Weights of a small GPT-style language model, trained from scratch on English Wikipedia: attention and MLP in parallel.
MLP neurons of a small language model. Each row is named by its layer, matrix (up: input weights) and neuron, and shows model dimensions 0-63. Each number is 128 + 24 x the weight over its row's rms, rounded and kept within 0 to 255.
Before each neuron's rows, "fires on" lists the tokens most often at its 100 highest values on Wikipedia text that the model never trained on.

fires on: "1", "2", " of", "8", "3", "ry"
L2.up322 [156 128 116 158  76 119 106 133 160  80 135 135 145 150 136 132 133 121 116  90  96 144 121 124 164 162 154 138 113 108 136 136 111 125 145  83 133 122 150 108 126 100  98 149 106 151 143 139 101 106 136 123 124  92 145 165 102 139 132 136 111 188 133 184]

fires on: " of", "-"
L2.up97 [156 110 179 170 100  89  96 130 106 132 127 151 114 133 142 121 149 153 109 157 129 162  86 158 104 126 135 181 164 128 142 118 161 170 174 146 152 118  86 120 117 133 144 168 149 115 116 100 127 115 106 119 130 172  86 125 157 120 114 141 141 130 146  89]

fires on: "-", "ly", "ic", "1", "9", "ie"
L2.up663 [101 135 199 163 159 122 135 108  80 137 124 155 124 137 104 197 128 163 103 169 129 110 112 160 145 129 135 134 122 144 158 125 154 140 158 119 121 120 116 106 150 124 114 123 134  85 124 141 114 142 182  92 116 139  83 130 107 114  78 133 140 139 139 110]

fires on: "s", "ed", " |", " of"
L2.up732 [113 169 103 127 101 104 127 120 143 141 158 135 169 152 162 100 183 120 141 117 138 103 137  92 123 144 121 138 101 145 107 126 117 122 159 109 136 134 135 120 124 119 145 139 139 124 152 144 138 102 214  96  89  90  76 151 106 103  89 142  61 150  92 113]

fires on: "-", "s", "t", "1", "2"
L2.up402 [116 101 136 133 120 155 101 214 142 111 152 113 111 116 145 136 115 133 176 137  73 157  63 140 135 101 130 117 129 104 104 140 109 112 121 147 131 135 100  98 123  88 120 139 128 169 129 107 163 128 148 139 180 150 140 105 164 156 106 178 113  93 117 121]

fires on: "==", "e", "man", "vi", "ni"
L2.up344 [105  73  97 108 107 116 135 128 137 117  91 169 151 131 106 148 159 136 117 129  95 107 144 148 156 147 132  88 124 126  96 122  90 139  86 134 134 128 113 125 115 104 135 142 143 125 155 163 121 109 149 129 107 172 161 102 124 108 135 131 122 122 156 132]

fires on: "2", "6", "1", "3", "4", "g"
L5.up225 [ 91 141 187 111 130 114  96 110  98 109  91 104 119 159 112 133 111 142  88 128 140 148 157 149 167 136 122 125 113 156 135 137 117 104 124 126 137 127 155 118 151 130 140 156 109 127 142 111 127 120 109 136 128 128 137 112 126 148 120 136 171 180 108 137]

fires on: "s", "2", "-", "ing", "1"
L2.up761 [127 165 120 136 114 145  82 149 134 120 105 115 146 147 136  83 142 117 185 130 146 129 108 179 108 115 122 108 133  86 120 117 137 147 135 153 121 125 185 138 141 123 157 123 108 152 115 142 130 145 162 163 175 141  84 108 111 154 133 156 128  77  68 124]

fires on: "-", "en", "–", "g", "ang", "1"
L6.up675 [131 105 127 147 174 101 111 117 147  92  77 114 132 127  79 119 119 136 138 102 133 116 165  93 149 110 121 166 104 127 115  78 159 159 152  90 151  97 138 104  96 155  56 132 114  64 136 158 122 124 196 116 124 139  98 120 111 130 115 160 134 152 129 152]

fires on: ",", " of", " in"
L5.up187 [167 138 125 133  85 134 129 109 131 128  92 114 152 130 116  83 115 149 153 170 126 175 102 154 120 157  94 101 138 160 158 153 120 151 142 119  96 141 137 131 105  92 123 124 136 121 160  83 120 126 163  92 149 125 110 144 160  81 125 145 140 123 146 112]

fires on: " not", "ing", "er", "s", " would"
L2.up550 [112 106 140 113 140  99 156 100 138  68 142 145 122 159 174 109 166 111 121 124 156 106  95 113 148 100 141 142 102  99 116 145 122 131 114 136 111 147 153 103 131  68 145 136 148 169 123  88 125 117  89 120 165 164 113 128 136 161 148 151 109 151 127 148]

fires on: " the", ",", " and", " are", " of", " get"
L5.up95 [151  99 139 120 138 116 142 113 130  83 147 142 137 128  83 143 105 125 136  80 125 176  86 138  97 127  95 134 111 156 107 112 131 149 108 103  91 144 131 121 127 127  93 138 105 145  92 105 149 143 148  77 150 181 170 142 129 151 103 126 129 119 131  94]

fires on: " such", " |", " both", " Ex", "s", " Albums"
L2.up102 [163 116 114 179 137 122  96 164 118  84 174 145  86 145 158 103 136 144 130  81 105 140  89 113 111 176 101 124 140 145 107 109 158 132 128 119 130 114 126 111 181 101 156 116 124 154 129  78 111 157 151 110 131 140 120 112  86 104  80 152 114 134 132 116]

fires on: "==", " =="
L2.up57 [105 123 131 103 119 121 106 120  92 140  87 136 169 126 121 145 189 131 140  79 160 150 142 111  76 176 127 115 126 121  80 118 122 102 101 153 117 125 107 133 114 165 135 134 127 111 148 128 120  99 149 119 122 116 156 119 114 136 143 128 144  96 193 121]

fires on: "1", "ed", "s", ".", "4", "0"
L2.up78 [106 146 129 100 144 128 106 151 118 133 142 119 139 108 182  91 148  99 141  96 142 126 136 121 126 111 159 119 150 133 153 121 156 108 162 164 109 137 135 117 130  99 138 107 150 163 150 149 119  64 144  98 174 164  92 131 158  63 118 117 121 114 139 144]

fires on: "-"
L2.up216 [ 69  70 173 140 112  96 144  84 113 139  90 171 138 153 116 174  62 132 152  97 109 136 152 172 148 155 135 184 141 143 148 164 154 136 147  98 138 156 126 123 138 134 126 115  72 119 121 103 115 153 158 145 149 129 109 109 109 132  78 131 163  80 106 139]

fires on: "N", " |", "″", " on", " government"
L6.up270 [113  99 133 106  55 128 179 114 132 154 122 144 117 111 121 111 137 104 152 123 132 145  66 137 114 118 114  96 156  86 110 111 109 125 103 136 102 125 162  94 122 106 117 173 149 159 120 115 140 126 131 117 119 106 159 109 125 124 114 139 106 122 113 114]

fires on: " ", " |", " —", "o", "0"
L5.up763 [162 149 136 143 116 116 100 112 137 143 128 107 157 102 149 126 168 118 128 154 123 129 110 145 102 143 126 146 109 148 121 106 121 128 135 109 152 121  85 104 141 113 201 130 118  96 118 156  67 116 183 154 144 148 161  98 147 102 104 127 100 190 130 127]

fires on: ",", "e", " of", "'", "d", "ed"
L5.up686 [101 156 151 129 122 135 122 117 132 126  91 124 117 133 138 137 108 133 150  84 116 170 115 134 134 167 132 128 105  97  90 119 150 148 118 174  94 128 152 119 144 156  79 114 126 146 141 145 118 143 151 135 146 156 169 135  88 104  97 127 130 171 150 105]

fires on: "0", "-", " released", "1", "\n", " ["
L2.up608 [172 115 157 119 136 139 100 136  88 124 117 147 122 114 116 159 128 129 130 119 113 101 108 131 155 101 166 106 115  92  98 112 112 130 127 138 118 134 156 103 125 154 140 166 129 127 143 117 141 112 150 113 152 138 108 175 118 146 116 136 138 150 103 146]

fires on: "C", ":", "==", "y", ".", " degree"
L2.up491 [121 140 130  88 131  98 113 108 122 139 152  95 108 119  82 182 142 100 151 111 127 172 132 144 137 137 123 120 116 136 170 155 138 121 142 156 121 134 152 127 144 106 134 163  96 134 128 160  98  82 133 100 120 135 137 101 141 134 145 136 205 180 184 163]

fires on: "et", " hold", "y", "ed", "al", "er"
L2.up132 [ 92 116 107 103 148  93 108 150 114 117 146 123 137 139 138 153 111 124 129 126 111 158 129 138 144 149 164 161 144 108 159 119 142 150 156 159 111 140 117 151 168 154 105  97  85  93 133 141 123 117 148 100 156 147 127 137 103 129  96 127 126  63 143 113]

fires on: " ", " by", " in", "y", "."
L5.up397 [142 136 142 115 120 131 136 126 111 129  98 168 149 159  98  81 173 157 123 110 122 156 166 135 122 121 164 119 155  88 179 128 122 116 141 129 119 142 128  95 118  88 146 160 120 116 122 134 145 120 123 106 160 127 163  68 117 122 125 155 130 142 108 154]

fires on: "s", "as", " As"
L2.up350 [122 172 145 125 120 101 125 109 105 150 145 114 141 103 105 144 104 152 141  79 167  82  94 172 153 104 163 123 105  80 163 102 109 182 112 146 140  99 127 118 123 130 101 165 157 147 118 100 148 105 103  94 119 138 155 166 161 101 138 134  91 106 142 100]

fires on: " more", "le", "al", "er", "2", "a"
L5.up385 [114 170 127 124  82 131 133 165 126  98 174 135 123  81 159 125 120 127 147  67 146 156 126 123 165 132 176 151 145 118 116 116 121 103 123 161 138 143 123 107 103 122  81 100 122 138 136 103 110  99 138 139 164 148 121 138 142 140  84 148  98 130 161 137]

fires on: "s", " ==", "==", "ed"
L2.up206 [159 162 123 127  89 126 135 114 120 102  99 155 122 146 156 126 150 123 128 126 157 138 120 115 120 112 121 137 139 152 127  94 120 136 111 119  87 109 154  98 131 166 152 146 102 144 122 133 113 117 176 165 152 143 144 150 123 124 131 121 106 100 193 122]

fires on: " ", " C", " E", "0"
L6.up153 [115 110 152  92 118 121  80 117 133 141 134 117 130 169 110 122  98 172 127 143  79 124 112 142 164 157 113 152 157 147 136 117 134 156  90 133 170  81 133 133 171 105 112 138  97 142 132 169 118 124  98 158 122 153  73 109 124 136 128  65 148 100 113 147]

fires on: "0", "1", "2", "3", "-", "'"
L2.up187 [ 90  89 151 106 181  93 145 141 135 148 154 127 124 123 114  90 121 120 127 106  86 141  98 127 116 143 130 145 110 119  99 171 134 124 141 149 124 171 135 112 121  92 160 109  99 144  90 118 131 117 137 172 161 138 108  98 138 174 107 154  97 115 175  86]

fires on: "\n", ".", " |"
L5.up132 [182 115 113 110 116 163 128 147 155 154  88 196 169  82 158 116 104 119 150 127 160 131 128 128 153 137  97 143 118  94 128 123 123 144 141 144 142 150 121 101 144 188 138  89 107 132 142 133 139 131  90 109 122  91  84 146 144 110 112 146 151  96 136 160]

fires on: " |", "wa"
L5.up441 [123 118 151 125 120 107 126 158 100  95 149 149 125 157  84  98 101 153 119 132 129 135  67 123 110 112 103 182 125 158  92 177 159 121  75 115 125 120 134 125 146 118  96 130 150 138 128  55 156 168 122 115 126 139 118  87  73 150  87 129 104 156 126 120]

fires on: "-", "n", "@", " at", ","
L5.up564 [158 110 152 167 134 122 139 142 135 116 128 140 136 111 124 127 118 123 138 137 163 118 109 150 104 138 131 120 118 116 110 178 167 123 110 181 138  95 111 149 117 118 128 117 155 135  94  83 108  95 121  92 171 113 151  90 142  71 125 132  87 148  95 150]

fires on: "-"
L2.up537 [ 91  86 120 139 162 111 120 126 130 130  75 166 139 117 140 145 139 113 136  97 121 145 140 138 140 118 148 105  90 126 114 122 100 132 115 160 161 188 146  92 125 115 137 138  97 136 141 100 121 108 186  99 153 135 108 137 139 121 101 122 175 126  77 138]

fires on: "s", "al", " to", "2", " by", "ed"
L2.up275 [122 161 135 153 121 115 101 181 180 139 206 143 150 147 185 140 140 102 160 122 133 113 128 146  93 145 156 144 115 130 143  61 114 132 115 140 138 116 141 139 100  97 148 106 114 164 141 142 133  91 121 110 115 146 115 125 106 100 115 175 114 127 136 155]

fires on: "er", " Matt", "el", "ter", "an", "et"
L2.up583 [127  78 124 172 155  77 125 102  99  98 154  98 148 112 109 109 108 122 145 132 152 116 111 117 108 149 155 123 126 162 126 109 126 133 124 111 119 120 117 123 111  89 126 145 119 151 123 143 121 146  84 118 115 149 162 143 151 110 141 147 120 122 130 103]

fires on: "-", ".", " \"", "–"
L2.up445 [150 105 139 129 181 108 118 138 124 175 120 150 108  76 151 114 156 103 126 107 149 160 146 128 139 103 131 138 120 150 117  75 131 118 139 100 167 117 121 125 105  71 167 115  96 109 153 113 108 147  84 163 115  87 104 148 108 104 149 139 138 124 137 142]

fires on: " ", " not", " St"
L5.up484 [187 104 123 176 169  88 108  84 136 103 131 103 132 119 161 157  98 144 110  97 120 114 121 129 152 126 144 124 130 112 143 127 138 119 134 125 116 117 176 141  96 134 174  97 123 166 127 111 120 127  88  69 181 166 110 109 157 145 159 140 119  93 128 154]

fires on: " |", " ", "BA", " Vo", ";", "|"
L6.up273 [ 98 165 139 129  95 117 133 120 130 155 114 114 148 160 135  90 112 117 117 155 123 148 127  94  99 135  96 131 117 137 118 123 153 131 172 131 137  99 119 116 159  65 134 154 120 103 103 171 152 116 139 122 145 163 147 129 107 140 115  80 107 142 130 115]

fires on: " |", "f", " both", "====", "==", ":"
L2.up467 [131  92 100 112 127 113 121 143 152 100 121 107 136  91 171 151 141 143 137 114 161 113 111  92 149 125 126 120 131  58 153 118 117 126 172 143 144 117 158 119 135 164 135 149 129 111 116 145 115 142 127 136 146 116 132 111 169 114 101 117 157 159 119 152]

fires on: "-", "s", ",", "e"
L2.up750 [154 152 135 114 160 135 114 132 147 112  87 114 140  83  92 110 121 158 163 110  97 123 164 127 164 140 121  95 109  92 145 124 108 139  84 149 112 132 140 120 130 152 115 152  87 117 183 135 126 130 178 153 153 117 117 173 181 120 126 145 158 152 111 150]

fires on: " of", ")", "-", " in", "list", "ed"
L5.up322 [154  90 129 104 125 133 126 153  98 133 112 118 106 184 100 131 143 123 123 185 137 161  84 125 148 148  66 128 138 138 135 154 165 141 142  80 171 168 113 116  97 125 143 119 177  97 139 161 133 119 146  89  78 142 153 144 167  96 105  96 140 123 181 106]

fires on: " of", "s", "ing", " result", "ed"
L2.up386 [161  92 175 145 105 122  84  84  80 130 130 155 131 162  90 139 155 140 178 154 128 160 132 149 139 125 128 111 115 118 108 147 127 130 104 132 104 113 100 104 109 145 140 110 156 102 132 155  73 138 113  97 162  91 177 124 176 110 129  84 140 155 131 139]

fires on: "-", ".", " ("
L6.up518 [115 141 131 132 146 141 114 150 132 149 110 166 141 115 111 112 123 101 156 129 157  92 115 139 169 153 154 188 111 123 147 142  99  90 111 161 110 139 139 121 132 130 115  91  76  90 143  80 150 115 169 110 146 170  88 147 152 133  98 136 102 132 110 131]

fires on: "s", "in", "-"
L2.up341 [122 156 132  94 133 116 163  97 140  94 128 130 103 113 105 136 170 149 135  91 144 124 128 143 153 144 129 152  77 114 119 129 129 136 107 147  92 130 142 154 139 162 141 154 126 164 129 143 141 118 126  96 106 157  95 160 156  85 158 196 123  84 146 116]

fires on: "-", " |", "s", "."
L2.up167 [129 138 177 127 141 128 140  98  94 129 122 146  93 120 160 165 121  94 148 123 119 141 126 165 123 133  94 135  93 121 155 175 182 130 146 113 120 126  93 150 101 115 107 123 110 134 114 102  89 127 143 131 161 189 149 111  99 140 162 137 108 150 139  99]

fires on: "-", "1", "2"
L2.up222 [133  93 109 135 100 105 136 138 111 140 125 162 121 125 112 155 159 126  95  52 115 114  91 135 139 130 127  89 123 132 151  97 125 163 135 151 114 126 142 114  94 118 139 113  96 155 169 144 137  89 159 144 142 137 136 124 161  94 102 136 151 108 104 147]

fires on: ".", "\n", ".\""
L5.up705 [170 106 126  94 125 122 163 136 139 136 132 128 156 114 138 123 169 136 121  99 162  75  94 174 129 155 123 145 120  99 146 132 169 137 128 163 117 122 176 113 153 157 156 135 158 174 156 134  90  89 124 130 148 140  89 137 150 138 120 103 138 139 115 110]

fires on: " of", " to", "'", "s", "n", "-"
L2.up318 [111  87 138 135 104 144 139 126 131  98 130 146 135 107 190 156 153 141 185 142 165 156 133  94 128 110  92 151 134 110 112 103 100 183  81 170 118 162  64 120 124 131 155 142 124 163 113 131 125 110 149  85 120  98 102 112 143 146 151 121 110 143 124 119]

fires on: "d", "un", " of", "s", "en", "ju"
L2.up192 [152  92 149  92  81 140  99  81 120  93  87 128 155 112 150 151 154 113 137 109 134 149 114 118  73 123 130 145 102 152 126 151 178 166  83 166 146 204 117 138 124 123 123 117 129 136 112  69  99 161 135 146 169 117 101 108 177 151 108 115 135 165 161 111]

fires on: " the", " |", " National", " British", ";"
L5.up36 [109 121 166 149 141 129 132  97 107  63 106 167  90 110 147 113  83 139 159 114 149 147 147 112 127 144 131 131 128 119 105 136 133 132 150 156 168 150 137 206 138 139 105 149 110 183 126 108 120 150 133 108 140 123 150  83 144 119 150 134 121 105 125  88]

fires on: " of", "-", " =", " career", " by"
L2.up145 [100 134 100  98 130 108 119  93 117 132 134 117 100 122 130  96 120 115 136 122 147 129 123  97 110 156 149 117 110 142 109 165 194 114 162 111 126 110  94 133  99 150 129 106 193 133 130 137 161  89 188  90 121 140 145 112 135 142  99 120 126 116 128  99]

fires on: "2", "-", "th", "6", "t"
L2.up691 [127  92 125 131 151 123 135 204 125 107 111 164  92 144 155 128 151  82 147  89 119 159 106 119 143 132  96 132 177 125 160 138 154 146 130 169 112 113 110 127 132 109 170 124 140 115  98 184 115  91 139 137 150 160 100 133 126 150 138 163 167 122 131 137]

fires on: " ", "ang", "nd", "ana"
L6.up403 [123 137 128 156 145  80  94 135 172 153 117 155 105 109 134 191 132 122  89 102  78 119 143 123 139 142 141 150  97  99  97 129 138 140 169 149 122 123 134 152  89 104 153 151 106 138 126 154 138 141 141 125 124 137 117 127 122 134 125 161 161 140 128 147]

fires on: " ", "1", " could"
L6.up739 [127 116 134  78  99 143  97 116  89 116 107 165 146 171 112  88  92 123 117 116 117 165 108 136 119 117 119 139  93 155 154 130  89 169 130 127 154 121 143 101 129 139 142 147  71 161 142 132  96  95 114 155 158 103 152  86 107 176 121  95 139 163 120 204]

fires on: "s", "us", "'", " States", " chronology", "ed"
L2.up461 [104 128 115 117 139 142 113 172 150  85 176 160 148  96 141  99 154 147 141 129 150 136 123 120  91 113 137 176 127  94 125 118  95 213  98 156 126 143 104 146  89 115 181 160 144 102 118 117  86 161 124 165 149 108 136 128 128 140 112 144 108 133 145 139]

fires on: " the", " a", "s"
L5.up706 [109 168 123 120 108 130 107 138 149 154  77 157  77 127 124 132 142 161 133 107 136 134 172 132 148 167 140 133 106 157 135 128 131 104 102 135 100 142  99 127 144 131 117 105 132 154 151 112 147 150 156 115 120 153 104 115 135 102 151 160  96 131 158 120]

fires on: " to", "-", "a", " custom", "cle"
L2.up521 [104 132 128 132  85 109 114  92 176 104 124 180 123 122 126 162 133 161 143  72 116 155 108 129 143 139 152 151 138 113  91 137 117 157 111 120  91 124 115 123 142 117 119 116 105 131 144 113 111 128 132 139 161 143 141 150 147 135 151 191 127  65 123 140]

fires on: "d", " T", "s", "ed", " of"
L2.up302 [117  97 144 114 102 119 109 158 142  67 108 151 139 137 132 105 116 148 136 156 151 123 109 102  94 132 107 141 123 141 143  79 156 120 152 156 171 127 169 150 101 177 138 137 141 109 164 136  97  99 151 116  67  86 133 111 141 112 131 104 124 136 112 113]

fires on: ".", "c", "tric"
L5.up190 [148 135 147 129 158 107 128 155 119 141 136 127 119 117 170 101 161 167 152  88  95 130 145 124 154  89 114 125  99 134  88 101 128 169 143 120 165 135 143 118 128 124 124 126 118 131 181 109 119  91  88 157 130 104 155 163 105 158 123 100 132 127 133 162]

fires on: ":", ";", ".", " |", " Albums", "1"
L5.up645 [110 138 206 109 129 128 142  88 123 103 151 153 138 126 115 148 114  95 177 112 131 134 119 139 140 108 134 175 104  81 168 197 106 108 157 107 123 105  94  99 133 112 146 112 157 112  87 131 109 104 116 123 152 158 167  82 108 141 156 142 187 125 125  94]

fires on: "|", "0", "s", ".", " def"
L2.up611 [124 158 127 109 127 161 122 134 146  96  96 148 146 166 183 152 131 148 136 101 170 142 123 122 143 134 160 105  79  95 100 107 136 126 132 150 157 135 132  97 117 132 130 108 122 155 125 137 136 108 136  94  63  93 139 128 144 116 110 131 173  95 188 139]

fires on: "9", "2", "6", "7", "5", "8"
L5.up213 [130  55 140 161 163 158 106 150 138 121 118 103 104 152 125 130 147 142 104 112  89 136 106 149 154 137  93 146 130 112 159 120 135 100 134 107 118 135 102 141  90  92 135 147 124 152 135 123 108  86 106 143 177 108 151 136 136 138 130 126 142 154 103 119]

fires on: "s", "at", "or", "us", " of"
L5.up676 [137 124 163 132 150 140 149  73 108  62 126 128 138 139  89 157 150  80 109 177 124 130 153 107 117 138 146 177  79 112 119 101 105 196 124 141 103 184 118 136 134  94 122 139 149 105 114 143 102  88 111  86 137 120 106 124 126 150 152 138 112 146 104 118]

fires on: "\n", ".", "1", "=="
L6.up507 [135  91 155 154 163 136 121 181 155 159 151 116 174 166 139 102 147  56 102 137 123 133 137  84 135 146 140 117 121 120 121 102 105 149 156 105  95 137 113 118 117 140 119  81  90 135 132 144  89 129 121 140 100 146 109 133 165  98 160 134 124 143 125 131]

fires on: "---|---|---|---|", " ", " (", "d", "en"
L6.up431 [177 116 118 149 123  94 106 100 145 116 117 101 178 159 138 158 132  93 178 162 119  89 114 113 126 137 136 114 117 115 127 111 114 139 163 105  97 152 116 151  79 133 165 131 147 108 149 134 198 132 105  95 132 134  94 124 131 115  87 136 126  80 120 118]

fires on: "\n", ".", " of", " to", ","
L2.up662 [123 125 144 114 108 101 163 164 114 153 123 129 140 153 173 102 139 196 113 136 136 125 122 197 147 152 115 134 101 100 148 162 117 132  96 127 108 126 124 151 115 160 115 135 137 145 142 116 108  81 153 183 157 121 121 124 147 117 131 158  74 146 103 134]

fires on: " |", " of", "V", "du", " or", "th"
L5.up552 [100 121 144 130 116 140 112 167 156 114 165 127 116 117 154 169 142  96 126 117 107 154  92 115 132 118  80 135  96 129 128 121 163 126 114 121 103 138 154 140 107 128 107 155 141 125  96 104 118 155 138 110 122  87  95 106 106 140  79 105 123 115 125 119]

fires on: "==", ".", "|", " |", " ==", "\n"
L5.up280 [142  89 138  98 137 114 173 152 125 102 112 157 152 138 103 161 134 125 141 135 142 129 127  96 166 121 149 144 116 118 120  97 131  83 110 136 109 137 161 126 167 162 139  55 126 137 117 131  96 140 130 108 158 140  70 132 108 109 121  67 142  92 143 182]

fires on: " |", "1", "2", "able"
L2.up174 [137 107 143 118 122 144 167 136 120 148 162 165 110 117  90 153 145 100 112  88  96 146 127 174 142 123 205 113 127 102 161 154 141  90 126 120 110 123 114 163 121 112 138 106 120 133 113 143 106 105 139  87 139 132 159 119 124 159 153 119 166 149 136 127]

fires on: "\n", "===", "W", "==", " ==", "E"
L5.up133 [165 104 125 139  66 133 136 134 125 124  95 128 124 118 175 126 146 103 143 134  92 124 136 155 108 139 144 109 136 112  90 137 121  68 138 143 144 119 122 109 150 167 139  60 126 113 114  85  90 143 157 122 126 119 144  92 119 102 109 117 130 106 170 114]

fires on: " the", ".", "ed", " The", " |", "|"
L5.up112 [139 118 166 153 129 120 130 150 132 132  97 203 155 157 124 152 121 104 162  99 119 126 135 101 117 133 143 141 111 128 113  65  79 120 111 164  88 138 148  99 111 163  84 121 102 107 142 138 128 129 148 127 127 163 112 116 131 108  93  98 134 132 143 131]

fires on: "-", "1", "2", "ing", "4", "b"
L2.up400 [181  94 153 127 128 138  95 158 125 128 125 135 122 106 129 161 135 161 130 105  94 169 127 143 144  81 131  96 112  99 143 155 120 129 142 122 118 153 118 125 125 111  99 141 160 140 174 127  97 161 159 123 120 145 145 123 132 104  90 140  98 130 100 150]

fires on: "'", "er", "en", "use", "d", "ed"
L5.up290 [100 119 156 177 152 131 119 114 144 110  84 148 107 120 115 149 121 144 109 131  75 151 109 119 109 104 130 120 110 119 116 146 149 156 134 192 115 136  95 181 112 128 115  92  99 128 140 109 121 123 109 148 105 171 124  72  99 163 101 121 114 150 143 124]

fires on: " |", " the", ".", "0", "/"
L5.up616 [147  81 132 152 184 124 131 102  95 125  69 152 128 133 140 142 101 142 160 131 150 158 124 136 135 144 153 137 142 161 151 140 134 125 126 126 164 153 129 125 137 158 153 110 137 145 138 126 120 172 126 115 142 133 148 104  83 133 128 165 102 115 101 132]

fires on: ".", "\n", "|", "=="
L5.up474 [118  83 159 121 105 134 126 135 130 137  74 117 170 130  97 112 162 155 121 129 113 130 141 129 143 143 124 128 136 133  96  98  78 158 162 130 102 151 135  83 107 117 102  99 116 167 117 153 132 116 137 149 113 133  92 172 112 106 153  97 132  97 136 129]

fires on: "s", "ra", "res", "ens", "les", "er"
L2.up9 [125 158 133  97 110 156 118 107 144 119 151 158 103 116 132 107 124 133 166  97 106 121 127 126 164 140 138 175  96  96 116 111  95  88 109 136 128 145 121 151  90 171 136 100 114 149 137 118 129 172 174  90 115 167 141 114 152 154 146 188 115 106 123  85]

fires on: "-", "ed", "up", " only", "==", " =="
L2.up764 [105 108 138 117 137 160  97  84 149 143 152 176 143 122 153 142 143 140 132 126 163 152 100 135  77 172 116 116  84  58  93 155 116 166 128 102 162 153 133 127 141 130 102 130 114 115 138  74 137 121 109 125 114 134 158 112 133 139 137 124 136 135 140 118]

fires on: "-", ":"
L2.up511 [115 116 160 141 166 107 135 115 131  97 110 140 127 111 138 116 110 107 143 140 139 147  96 139 125 125 129 115 174  79 139 153 164 139 148 116 173 110 132 147 144  86 125 143 116 113  98 141 116 132 113 120 128 119 106 147 134  97 145 110 131 128  86 162]

fires on: "N", "in", "1", "s", "or"
L2.up74 [120 140 139 125 111 140 144  98 148 117 134  82 139  84 104 114 144 112 140 140 162 115 111 123 165 147  86 125 109 123 165  85 139 128 162 155 140 122 105 149  90 163 150 123 123 102  77 137 135 103 150  89 152 109 133 177 138 106 159 182 132 121 137 121]

fires on: ".", " the", " ", " |", "\n"
L5.up3 [136 122 164 124  99 112 140 153 155 147 132 164 132 129 143 114 184  97 111 126 110 106 164 127 151 109 162 121 125 107 129 114 141 101 155 151  88 161 169 123  80 111 108 128 121 131 121 131 108 131 147 101 138 128 126 154 155 127 131 120 125 126 140 149]

fires on: " the", "ic", " |", "ir", "i", ":"
L5.up210 [118 144 151 147 136 193 141 129 119 120 106 150 137 156 111 119 105 130 103 100 152 145 145 109 125 134 146 133 154 141  95 119 106 106 141 147 174 116 118 103 108  91 117 170 119 109 194 138  80 134 186 129 119 138  76 115 110 130  97 181 127  87 129 127]